MLP neurons of a small language model. Each row is named by its layer, matrix (up: input weights) and neuron, and shows model dimensions 16-143. Each number is 128 + 32 x the weight over its row's rms, rounded and kept within 0 to 255. Numbers have three digits each.
Before each neuron's rows, "fires on" lists the tokens most often at its 100 highest values on Wikipedia text that the model never trained on.

fires on: " \"", " '", "—", " “"
L3.up620:150087142172165099101100131129081092117117112119118167124176130154110158132110114121117140070131082071124114060140115138174151165055139101105106169169103126155162116096120165108125181128083153134155153144133123156078079111125151131123121099124128085120125133101178137163149139064099189145151118128122141155102163183120097133098118122127167070118135129128078108133059136093109146097228

fires on: " that", " to", "s", "ire"
L5.up221:157129088123149132142082141107098154152072126183138108127180154128177151137162139094105131130137084119103113079126081118090144114122142127156127152167105124128122127076169085124132147072134150185098116161136168155058071143176159164153184071169081078135121125146128148123139146097138131145120093152128170111109071131126155116099068126174163119147105093081048152106174092122114100082170

fires on: "z", "uk", "k", "ov", "ps", "uz"
L5.up110:154168149139133117171112084180140103182155108163161095128143109150106096129114158093106149104127089157131086148168147096123097121177141155133065132166160134119137180099120132047128161142173119145141131097112119098099138161041130101067151163145157093035144081071100123110115186145126146125132142118068135091087143120139116188141158179108148111106154097123104095143175121103064171124131

fires on: " by", " the", " on", " to", " ("
L6.up241:169167121083166144119139156140135125135125152161110180139148107153145129098088125156049161107104158170129066083122026191189190153172124147130180154086151107145103182149102154107114127100142176156095150130121107087127113104134121115119219126123132149177078159173143095087138101145163104073063152123053167106170152142149128116130135164121166097141134107137126096118091122154178125175067

fires on: ".", " of", " =\n\n", " vs", " compet"
L4.up356:183148169130134186117140146202086156108147097075173161148166138112126114162128157093155122150206159079142141118087127115061153086110071130088160160112122189191099118100104122137149119134132117105170166156101102149122090181130142091150136194102112157147120080133144082124087161131124170171102151088091131083117127112129099113123098138136093103162091090146122137129154131141207099093113

fires on: ",", "),"
L5.up213:119170134124112096137070113160111087117136107179164130186127121086127026190169120133134154114140107103089101144108155163082159116142155136118195077142121105111097110117145113134118179145168127096138156094076137099114155107159134086106137195097151147112173067075180124156108114148160135167139093177078129114084139128159106151117089150139027122158115114160168153124106112126177113187093

fires on: "ir", "==", " by", "===", " directed", "="
L2.up8:168112119117235104173166154090097131112161077155115171126108111126219125148108107107093178121109095127117103124165153129138101125142077118127140140135102121146150160160100148147207107106127160180118137089136064126119122104091114112127091123090169148127102110126143169144111217206128052128111101164069127154112144077184153143115166138042110142135070138119137120161116149050092138063127

fires on: "\n\n", " there", " place", ")\n\n", " (", "er"
L6.up569:117098165128167115110175105128133141085157151131137145130183202084108114083139176134119124146133134087063158132146113125090176168185105143126129093128170128111153172144068175098154131102092112119107088166122181165138129150100123131124100054103084120106112142168168161103139128139161091107126169119097180126186130131176060137100100204110181134115108145125124133130154164148184135145160

fires on: " m", "\n", " bl", " s", " (", "\n\n"
L3.up343:134089179059110111138110100154115095097132127140104161158164171099109121147041165126136117107129125151109072128177110131155181163163152048185191220117135120076186136099148181112091107150091147143110117066160104060116096168085117123157129130224087102135168157137135123126096103109139128152146069127108114125105155083113120126126124102075105147102175129166173156146102148160147121118138

fires on: "\n\n", ")\n\n", " |\n\n"
L4.up258:134136153105108147202126122089168153147174166097143147095155148079120113153053107121184177160154187159096128099172152135119089140114170122158149150095148128178110098085123067086162194141129114112059130109170115182146143154043074126123094146075158124168119124108158141195131155144100112077143127109142123079104105092135135156144116122138130077154135127108123142160157125153129145122115

fires on: " ", " d", " cost", " m"
L6.up502:118129101136127113141145162099118135139160161139130143097065117169118140140068126181160136127135148133182045144118101084186107123133131167084120173142098094204133122097095174117124203128141095120177113181086158121117099142147138113123113143096100108145122123048127088159113160141157161115120172188091218106163157123142103159137114144079064084086104100093156160150113167138098144117136

fires on: " at", " off", " sp", " star", " sc", " inc"
L3.up71:140136153105137140118151133134152157067138171102079148127167139113166091161094133117131105128107077160070063152146092109131081185126108060175208115138152066147071134129135187134160115091129120128163093143150133094110037125121082109130128162163125178115113123109098169079161158139122126084121055098060112130103130147098160150174138193113153159140132140171113156163136139154107115147175

fires on: "us", " =\n\n", "===", ".", "6", "ann"
L3.up184:139122139155113119073129157121144128152161161088130089111142098178128121085180116153127047161190170181075136045151125136166147102104137134106173139075133188146134123112094138131128122049166193107116136075139095147132148122147131114126131188124136172096121063165186117176142187148162100132079104107109138087142128122123165108082076144084160120141131116166101174088120074100145130102111

fires on: " Writ", " born", " compet", " et", " According", "tt"
L2.up294:125123147142197132115151111161068127133140132159144135171138150138130136102171059104184149092112144136148142173177149092121139067226117132090140104158128117147091106103135066134186088092139140127212141120181065129082097128140126131114106158063140110103130147185164139098117136131100099138154155125155098179114164174118129114166076162102120146116182126153049120100156121095109167091069

fires on: " =\n\n", "\n\n", ")\n\n"
L6.up609:177191108136117103139111124109128170144138124132173165021208115136130130113128137137177082098154126128120085143111128123128113118152148151144128138068109171154113165134143140097124143092132187087057150126120119106085102192100055136157181135135100088094125096208131086122134147063179087148081117157129160106165144154107156166078176155075177125150149059121059080127117148143144116168093

fires on: " (", " =\n\n", " |", " ", " /", " -"
L5.up131:146184150155106110085126164128137167140123127185161111096156106182119167144157160207135152116140159194122083125101138057120129082163081104060149127111094132184053121063099107095175140095161096126184161083167108185118107150118144094136169110131130109146149109095136134194127130135134128094109080136098118093114149099125177110097098146116146123155086129169108093114109059153194137165124

fires on: " |", " Bel", " In", " El"
L3.up186:172151125138138158057104201178201087148128168100145090087148075148099140074125044154084114166080118149173122070152100138081142105164104101093110146081112145131105129113201075127150111148196173155109192137143085121082120120065091110110123161146152140091208098120125119124153156108121084159120083097117119086143128102069096132148124132175108117103152117142132167143152074119128074189157

fires on: " from", " the", " at", " of", " as"
L4.up141:111072170120128124147114131088189122128123147164121170168118124190082081121077050132114109180155054114125064165106114102157078120121127145133142089124141114080094106117119145029173146124173146086183172138103103122144132152149116168103123153120177168099134101137174142097147104133145148115089119113115103146187140160143096178124161155195124102132181105159178113124146149136111080161090

fires on: " un", "yn", "ensity", " were"
L3.up605:111132125131089174142091101161144182145159148164123172073158081114114147096198130082110127164106073113097137113117149158137143124153153161110080062146096147056067132152122109123124163197198131069148107103118140138099151148111162147157162084132058083131172134127121148106136143167158119073098146170120087087163176135116130122146093119114156153114159135161084095171090133108172121158147

fires on: " to", ",", " with", " and", "ov", "z"
L8.up276:095107160168103074169136125179138134133146081151079170190090104139105034169088131144153169112140161165121112147109106166176078116160117146143127127093125066094110126109150156067177155104116141130149162129089110104113115099111142162128169202157142139087177150105112119081126142113103133139129117113123175146133096103166182164111164190182198063085115089133163125122177080069079114130159

fires on: "–", "'", " from"
L4.up407:096112174111118147160022107193119085096080163130152157095134096134147203128061091056185113142144104106132156136114125173122131107124083133150159137116117124082153047124140143104125182146139121143153178136134139143090151128155090129131153164182143174113166163113171100131187127166109173140108139105154091155134099088092094142141113133099069129106150157104133112162100134173110064106119

fires on: "t", "s", "g", "wards", "p"
L4.up271:122112167105124085068078112090102114122117154139172145155116150128106144116112141139118059155134146179093103096172059160180111130142126136102098131141114107145104132102133196132183164160076116146123070145224160176083104161112144152107071149116177162113091068110083156135090088175100175145122169104075094167148153137105123120161135155093193178143177117143137106138105148081056112100135

fires on: " \"", " as", "im", "'s"
L4.up292:115095182096107074085087149149131125124179103115070133128154118167134160118116138136112191134141110100175180199182074132123144075132120181179086114113120095161129129083140141102097092154095172139102187130169118131058087173138139127109140098122147125108179117119176127150153105141115092105100141141081180136092101088080076153112105116137139147123122146133093105168145104126164161186191

fires on: " to", " career", ")\n\n", "\n\n", " by", " \""
L2.up242:093127098117180124145161128091168149093088157148106197110115191099107174162108204106134079134068134166107069114087065131108131215138140100159119163106163141131102133137092189112145125105152108170166078186088117144184093130139153202144182074099128138132093169144139163086086117110113086157139165165101128095173113188134158139147139143133148141144106151121155083110105098123152178091101

fires on: "h", "'", "il", "ic", "le", "O"
L5.up335:073151120117171147138131095107130159166157109130098178162148121156143118124124092068160133118120157124126150100112070103100082127131116091130194152131102178150121138136121145115168081084085161146102141106109120120118104100124173157110124143138137096106136129084139175179133125216157106127119111146101139104129148109098086156189188098086145153188125123031153109098105050116169111150207

fires on: "ar", "ic", "is", "in", "at", "est"
L5.up619:102145138141093167127110119090163117084165128128112134125191136119129117089078139124137218123149121105124114125086147064177148126138188163133121101181075129145176127080155137114117085119117116122160111141145097089158118132094159096100136120121134107156121090168095055178112104196134104086098151101122131093118128164122114154133098168074083175196099127110103145110100103103180096211159

fires on: " and", ",", " |", " port", " construction"
L3.up175:118216132140090125096075107146150147100067111131149110165111120094125122148134126135126151120120149107133142154147093126080185167139140103117174120137160059086096221111161129156105193167188109154129161177103065120135119033135163141133162169097099148124125149052137170144163128087166126126082162065134130139066157129109075126131084162131108180165138127079117096120185115165153099118097

fires on: ")\n", " un", ";\n", "|", " were", " UTC"
L3.up204:183131160122163164160139147151159096165207133143090125105137102132139120107179141134114130105126081128092134123125145159114113123074075192161146107096139119082076115124163121157096141207114175140111121093039137068100147164150137136116164130102123065156145143185122161141147074150141080116161092109136131134108097110133138124085096104142055102126123147170090128120108192091128146204115

fires on: "ring", "amp", "w", " W", "W"
L4.up60:164125102112084149082105109195107182120149100145097150091121108119114160165077149121153114135045091138066160089115100163129031162173137113173172166155109145130139123118131135114131153114092145106151111133108136098114156174150123120177151190083199217103091156112152157159130148159135088122154183111120120118133084146151085116095066125133164111089201092170110143124171145148122124089093

fires on: " found", "ound", " held", " m", " election", " present"
L3.up576:170121140133086074135125137144167105104142166163093155117126097097065154191099112130154159089080090160108139179146119141159175114116150163109121124166116105125104146124139177112143111108098115087083086138224176156123078114119124214112123080102179157142119198151084118118136184158152116077149097082089157094154121098090143129162054173123077104115107093145172113103180144151147103189124

fires on: " (", " dis", "\n\n", " Website", ")\n\n", "^{"
L3.up192:174123118132181105132131172111162112184150174152192140054131144127104062112113114116144180123080128145122123095136086132116063128078130102151111137176216097180144061121117131193130099077162140066130152153172092141119162146189118146192128107192098141126098119101194119116144112114136085140144116156132120106103188100164114158123130101095150123175128118083149089107074156089057133085129

fires on: " that", " us", " this"
L5.up50:148109048145149145114149065095101120183120136136151123196112074208169120082122170147114065107147160097130146162098141127137031141146069130126154146123131154094132084106161197152096188127121124147136131075097108093143163164147082156154177108149079104111112088096147157110110095111111137133100100093113091141187128178163130142094121086154135137109096094134123098189110158139137140061109

fires on: " \"", " there", " “", "ric", " it", "and"
L6.up123:146109148061111126136103118095147093119114142099141081145154116076142189138137171147106130165100106117132084142110154155118162092130084135199104113123169154136130127154162157111185160140126127088127084170171139142149114126109077143100092112056078101096108073168185118178128132115113097136105128114130169105099151169150153127132085124165070139110112076109106120093190223141192134138111

fires on: " f", " s", " F", "F"
L8.up285:186103104126132110133148115126094132134148174165098126124101133082069089204145154114138110157183157123080133146055124123116143123099193108140142117127117067157152168199083141132081103094100079126117135164107156109164094133092116111137148174140193070145166099137198054123070192104152121123126149166102152066095130091170065106058105146111123131117124160086192136158133145119153099138133

fires on: " |", " election", " votes", " m", " Party"
L3.up59:113145159160095125105134080108104152143204184105136145167131117129051150096137125154142118119119121129110098126131126138169145127179089094134116111125126152094112091108101118066137069115157177084149076109168178156161110136109093146119135158176077124149092146171169135074138110139155056134148111090042128113189161148166146149155134135157133107071132070115146094106134073132136092176147

fires on: " but", " However", " with", " when", " though", "les"
L2.up374:193128154083156143146109143128121089090089120148130182138170128134180138160168137179128084122155082111128148073060159100137095190117129113110121156178102135113117148117152160192162130158122179195143087151092088099100142142108072091174125172146100172053156117132101138090092171218114148160153116101144084125168171115099154087094151128130103120143102105155147125159124141135112119106073

fires on: "==", "und", "\n\n", "===", "ond"
L4.up391:177098095135140100100082132144140126197147147170122143121091111101124122164120102103102156115166139098159098147174098076126134125165121126139124129122168167114109090161192136145189064070108122092086099127074093069201121134133082148065092058106169105169153129103118187160104146123116086145129086077090094145109104093179168133055161121109141128148126128071088143173135137132121127120113

fires on: ".\n", "\n", " \"", " |\n", ".\n\n", " ste"
L2.up114:129103172068109112093087144172149129148145125133127123182121143119113114113081140143113095111109201145070145139195155155134139154096153111107045101168154140091135126140159146182122129043115109166081147109125087096060121083108119166094166102151160104107111102139146128141095145166084139113130036095106118092113120154120125156124125180177183117115149166116178135183139093126098088218162

fires on: "und", "enn", "ason", "ets", "urg"
L3.up238:084163126144135142130161124159138099101121142120162186165069174163158153184142120136150132116184137037092108137122158159130090140099156076110148135138112193167135082152156042134107129094053145078149137064113070110184097146116094125123180135130120101103100158117195105146113103126101114153188177179121125141101144166154170132098148153123123097136155104106136134113079115109103142050161

fires on: " is", " –", " was", " —", " (", "."
L3.up370:089116161127168188139144155160195127066054141127104180142139164085158148173131214135107138096125137188104123179101135169080142120101127102073156161071083100098152126113057114108126123166092159152175164099105134178117084151155119151183168172129111110105191155184110112199088096102164120157174099116139121142129091112115155116089108154120145144106129150175137107105097113062151137150128

fires on: " of", " and", " to", " inter", " /"
L6.up457:131131119094163096178098078117093087136082091145172086167123085121182108168170195136142149141120145062107128198108105122154124092183124118137121107178131119152116101161177133151090110136120109120111134139094090045166138083134134113118087144059103174145124194094157143127122159116102056175096140102075100179116118137122120184155081141177073119168117090096144131113118116152141140170144

fires on: " that", "s", "en", " most", "e", "es"
L5.up5:188137103182085140097106135123121128160090092136154151109151120154113179095103155119100135127158123102109175046174111134109197160148065147205119093114126087132144119127122125131089120115112111169084115179155102144039149142142127159187137079160127114108139093139097117143124063172109139167210079133134082116146072154140116107089121124129187089140180148112115123114108106100204097103146

fires on: " in", " |", "\n"
L5.up25:143155182159135138100116115171155061158110163127126143182149150121148108122033139153103155114064150192122113113117121123048197164137152162150180160140167147106109191154130097132136132078208159129061189147145102152087124132075151106179142105152111132130120157140103089158107174126189122078156056105127126115067119081078100148155120184125097124131146124163133145136118132150144091127138

fires on: " first", ":", " former", " professional", ",", " football"
L5.up201:183132141119141076165153159082156102126108165171144113097108179157109137144106136131160093135118104083125135100074131103151067143115163168109131157081085142153104131067115167157096170096172150092113184042116108166097208145100134142138150188147138094127148080162134131147231105158148151185126134104142073136072154101120130182107090215141111108108152142127102157124140125144111106088143

fires on: " ", " |", ";", ")", " |\n", ","
L8.up280:156128112192141107095153155130159143164150135119138120105119140062120120143136152064150111053143203143107147126116092106065190134151088150129077159148141100128172079079124133171153148094130143175127116166116107172056082131094138045151131160159075094103184123161145110158127093145120140109133139123131169159071166052145117172111165115137136102163121149106139187114133112094106133195085

fires on: ":", " town", " zone"
L3.up105:132156168170118112186120088128136148097159151154140161093146133165076148161112117067110088105158040138144174072098127089077133113159100138154119080105129161163144130183097123157150131103185051104156125074068155120188098181120107114107165152166143137110116138116152137084159098110153169169165133124137070152082150215123138149121090116107110106156153134124088168107115112187130103112127

fires on: "\n", ")\n", ";\n", "ly"
L4.up319:166149186152098147144129091110189108153142183097161148106170103066115088133106151149166096128150113084075117100081133119122179134118135137138140148186184200042147073139106132118108157106067118161111128117093139083107124189092136185122126126126138175128121154136123104118090150151096173148148071160113061106130146134153196083077073136129113138067138097141135153152144169151103153192133

fires on: "\n", ")\n", " ("
L3.up546:111176184217149119161109077097131143162160191123091177072148092072095127123140111137077159075144139123077100130118170125084120120116103123144131076094147114153078121170158087121109085168138101128086124101121135098144107182061094084094159136156097125170163142140155169097145170171129140106143060159122123113119110072081148095104106147177155163126171119138126144089134123069083170106137

fires on: " that", " space"
L3.up638:152127032121115164144115104113112119128137126139156098122163108147129081148138105123072150194163175156185102138120120125146100134145121144103104209113172159155122024122122157162127180140117048170140084146114119154158105135174084121182108133113112127175073090125097088124106160129094114128170124125162142147155171147166156124117102087126153104135129081105135114102083190123136067074137

fires on: "o", "om", "op", "al"
L5.up615:143068090169111052089055127138155088159165146082119169171099132112142117109114112168119171089128106119149210098103092096136172099154115115119130161115168125111135144109154159129110129151178143123188073113089082166129160129124130086108168136141116165132116088090110150108116105093093137154103087130085164099130133055142107141146139166123184135136123157132088135147198096034148115110120

fires on: " em", " has", " have", "ib", "b"
L8.up515:158135138132141168111102113122123140179101160100151121114111123182092064158151100124112168115155158169110101142135116097152155079091170092159192118142106114146160065168163117074134086173142086121069149156137095115107150102190160099118188172156129155129145113072124147145046105203109099162127072101070105142099175071116181128099113064077071120153132146086116132105141055091149143126171

fires on: " sh", "-", " st", "l", "-t"
L8.up388:209121141134163106180113152139063129175161129081129105153160137129187087079105111139118115168108156101167102137084153154138049132113090161123081184126114089135101103154105156117115111111131090126152097108107105109166111059074176120110115140117143133192130109163143150168122135107159127085157136111168116151163099174119149176147144170119155103092149107110055122120089142057091175192088

fires on: " |", "6", "ox", " ", " (", "9"
L2.up2:085185140135109105124104165149122178188098140101130110138170116181118132104168134132102163080074151157119113130113145083148123101207132144152149124129168126104178154082155146074087147130178095130088145063106197152120098097149161123110147177128082108141083112101120134110194164120132085079114119062119158068113133128132112164135105125082149162085146121119120077080103111068133164167173

fires on: ".", " to", " in", " of", "==", " with"
L3.up385:155128139087169159077182171163097158148125091084157147098098102102134107170150119075105090139177069129135164108106113108133172135105162109099134124127117117134132141140156129123120158136095061159193155145082112081097112097070144116142146199083167133105219106085137116116034179164115163191166121103142161121137067119112109102095115157163201119175115079173125175147129091103116137125131

fires on: " |\n", "|---|---|---|---", "g", " Website", ":"
L6.up594:199137131167135084184127177103109158114106076110107102158222141074135132084151097140158063144157091191087126147141134134112149098167111173105184130133098122032085099102128168160125147074124138095126051130149135146156152112103115160132157143146154172103116135118137143123166111158105156114148091150112084082083131109142154166111144077091161084130119148125127154101149162110084162162156

fires on: " and", " or", " (", "l", "-"
L8.up72:183159135108141112098114114109119155144113132113093123109131089158139100075133157090113124144214180103140099153109151093125165170125117161081069072162142128162166132155160104116133090124159134098132122096093111047113140167157160127141138115127169096220155104197167081118199142144137059119061125127109148125160106176147187140137127111162093108150131106104113103091103096069148127188099

fires on: " l", " is", " in"
L2.up627:171143119187154109130154182113142119048117157176137194165119137124124182109127157194141141103124115145144114140118112105060142158100081112120159125132108116164148212081038153136116100139111154136077118128170123143125198110087095157129122145174084094131155137069124140155119157164185114161154096131090162130163139121083137152075126138087090116163076055115114146138114122102138195169124

fires on: ",", "),", ")", " one"
L6.up249:170129117096120129124120141163095109166180129145104131152147145048126118112140159118098083164128153093086163149113084141090187109128136153141143147115126067098145098119118089151105117121113164154113142130107111112119103157139196108091132136103099116084156121143105106158169110189147087122140210101067120078107155108176117128142084153109081112104137132131189130144133140132151091118097

fires on: ",", " /", "\n\n", ")\n\n", " on"
L8.up185:094132144180217181164134146114162164159112114180188164157121074110161126084114075108101069142133128132148182140094148111168153178179162142120119147060101126078080089043101119105149111109130107151159123113093135101153139102122110141150086147124095101128190156093111157104113130051105122126136134128140074153102161123097118145101176126119147109114097166161114135129163117092117113170098

fires on: " \""
L3.up28:136099165141096114087106156104168113199167154138142120071097129099140156151075116118116182110135101119091142117136133159111111147163107183163094126108148122154106178078157193175121156085112134110100088193205114129066119107103122121098144021103117133081182110147159130113117165156101098088073119130086136049147111102155138143139122100068073134183104163133147110120155204148135133168125

fires on: " f", " F"
L4.up567:150111179115130095094180113133158172138144046135130088138163135133124102143080137138192146123141150108080090094085110114081056146121140070108156112041076127223164096121132167181089125077094131115133132150135162110077091152126100123096146085124115143156102109120145138178159185169111099083117130156141082126136183137127142180078129176099122142120186177054118141148179130155136103138130

fires on: "\n\n", ")\n\n", "-", " (", ")\n", "\n"
L6.up284:161123117158131136194071126057176163204119127103125180107122126095142124168075154163106134147152105189091125108124172122160140108090097095133142142085162111160097093104179079082117062142072094150069156076100107102071134141142082151154146105117168165199107172116164152127126139104066116081153082139104128142164159106114118103100098093166136086109112134146126162117181162141132145116145

fires on: "|", " |\n\n", "%", "\n", " used", " ft"
L2.up134:145135193150141124156114097149160152149101128055089104100101152142148133093134041162100101164134098161152081100183102143066110097165111133079151108124153169144133130162169123144135156123160129074095127125127100147133128132096098106135148135073143138149176092173171092148098146176134095073082135107106126076134126124049073147154109198208101091120116175162126147072076174101126146177121

fires on: ".", ").", " infl", "us"
L2.up136:094100121092162122157136116108121207094145108095128128097102136116144133092125108145108225123166146155108081132112114129140057056140161098148132106146196159182145131143089117119091169179119080122107122178177067124118151126150132114135163139095136141071152195089098153157110157103157114113156167116074211116139078115076136136108091166156091116179075119201138136125162130129141151094102

fires on: "\n\n", ")", ")\n\n", "),"
L3.up533:177136107112196069125140131147157114090089161097093198107102153082120160096116170118175160104083080077119103215126145146110118107080096121129124103093106153134144103168153160131073141139103161107149104173090073059181093129093103136129141174140099107120147097161175160125168059138128096200145112145130128128099193147100147152118170207127189128153167083077134144130105134133121089126114

fires on: "ra", "ey", "ron", " based", "iger", "vin"
L2.up508:125102094139167168111077120093109164159146113147140170104145110021154159087112147114157110124086132190137125205141144137139194079128142189146110131134199126125183184156093102110144129136110109104080145154124156184135144166092141126153121085135151078115144134123100103160079147100165114153121127122114096091163100137130153123129104093076074085170147096088071157153101167124193096137084

fires on: ",", "\"", " (", ")", "),"
L6.up420:118133128069168124154068117135096058170164125124136119157176124061183085118184123105094123149154137120120166123111141159094105081133158120181117132161031110122109176124146114140132132065134154098136165131098125100084089134155182147064117171108116108102151152138140073111145116171131109174133090093141185190094177076145152138123123168125180164115228085118125140113124105095127151142139

fires on: "in", "um", "8", ":", " time", "is"
L8.up173:113123113094136126129145163105112117113167140165138120088176131093112137070097144152102172140123148125141090140123175137120132055120147156176131146134106130206211092118108160172157106155093115182155111125122129143198131131132141105119123048139171175090118142129113106090096142153153086111141130118100176079102070109089059140137129094111147142124113162121131150177100123145202182095171

fires on: "ing", " of", "ial", "ary", "ass", "ir"
L6.up471:139113181120147132154162112160066134159104155157116103162186168060147157150157150128110176153116089198134097097151137139124085112125139064139053155072126115111109108140097100143154138155113118164133146156083144174115167119157119140088118180147155127129114181124114149140106123151146119177151120140078117124118207214124177153107121141111158135124134124105157142126153151089111044090100

fires on: ".", " However", "===\n", ",", "==\n", " ==\n"
L6.up455:120151077152129089118110150155145123110149150106118144124165091126150180094136158121095075094106145072162131149119078120085134100145132137163038164138148107128140053120142164151163147131131144124122089124137134158106098155108135102119139138167118119107137098132087134126087095139080074164186137089080182147173196108099119074147108186143158107087136160070149152144194091172123077142149

fires on: " had", "ou", " have", " having", " has", " need"
L6.up593:130101085136089182144121177124126091146109108148117116208152143111135116094197172135162083082119111105120174136148166090141123091087153129138165075150084133167123110114134099089155127091136119079087132144161086107065130136142131082086096136116161149099111166163190141151052095131055099137149137107122062111131171105187154111068094138162127113113185137118160096180136095096117128150174

fires on: " |", "c", "qu", " the", ":"
L8.up484:144106180130135099088151175131134198120130143141141136173116068139086143116142116164125126135189157099132071064095122162114138085173129106124133113102174152157132128150066155125210095130124075134142104128181135116143119088120123103098174192106178103136152098109125099189170126149141074167162168086083137097146184174176107121202147100083138171118127111080113089103114169073104167116138

fires on: "1", " a", " ", " by", " =\n\n"
L8.up130:136141046186154073140150135182156127145065124144141172097097140092180158059099134115160136158169142141149095187080110125173083114077139140133143134143087127160162166166127120131196104107158153117135104158132179158108116156139083106157156063123155143091080120155131111092162122146202121143077164177133108104130122135120168142073173177115101163125133104106102129137092180099135110178111

fires on: ".", " ", ":", "°", ").", " Genus"
L2.up314:170103123179138136168101071173156128154153107138113159102122115140114043111046113132090181150072180168118160146141105138151115114145123119129166135168125152196164177128110143136157119164164146066115127134160096099144160130122125165155160068143119117127140142090129200093124145139132112128081199074136118070111079113094142133119156117098142151154142103133127188138159151177139165078088

fires on: "es", "p", "'", "er", "ph", "up"
L4.up42:140105209099104129091123132181148116116142146065161175103138158128143180121073098038174129103151109147147144133067165161089175127146104099107179159102101148110107130158101132145180144136099161136138107137106108208143100101117129125118180114099142120150062149092128168137131121068096144116097170138125145140098120074108098149073149147110154152126212113164102173122150130089161085079163

fires on: " years", " season", " his", " the", " census", " months"
L6.up370:078129144114115145119118125111120163135172187194126158148082144139098121100105132129145108202105105101114136105125154107110220100141077083114089089162148137134122066125127204144166134202107140165151089150112146139138132055069095074114130128130159113112125140131118202086096106133081139186165198126132104141136098151135099138100135111122179132146158115159091137158118045152072134100176

fires on: ".\n\n", "==\n", " ==\n", "==\n\n", ":\n\n", " ==\n\n"
L6.up444:136105157155132145107179185049151110131152119148159106116190090083118124111152141132095115134143140111127090117170116117133139128177135132155148157132121101148095062197095137070128145065142066182144087160133175212048135149116133119089159133136156086144132171150126098169135112151103066143148084101142178108132143086093125170132128175148152109181116111100118210128136119109097119115144

fires on: " and", " /", " &", ","
L6.up505:083113146115128204165099154139106156165046075213147128226089089083138112152187164115062125132127107147149137136075097126111177188122118132100137102167138084176077132117143148125093118158159134080127050071125106075142088154147128127093113134143129142158181150103153167101121142126119092134164079143058082114101120167166121080125095135129109130162063155154131105180115087142142115121115

fires on: "if", "f", "it", " f", ".\n\n"
L6.up329:141095087165106127146130174103130175180154134150133090092125124072104063169105208097136066126149135076050096148141113102108125131168132100139107085139134114169145149136097153147140197146181122150124143159162140139096080195106133106103095163063213124104128136133062152146150179141110083136132101163072065145167152102159063205164142132149136061132141140073122178133128144146126137124108

fires on: "\n\n", ")\n\n", "is", " under", " head", " place"
L3.up495:158110159095168157110151145152125119117119098116151173031202163160159151121110111067196151145107109104102137082122075161097090169120143129105115205076108136135161101118133095101155081140187102103184161111144121153148108170164106153154150133187125122089136148146157108127095162084161104163126111110186089085100114157206124125107099161142153196138105108082089067112117086074098144117119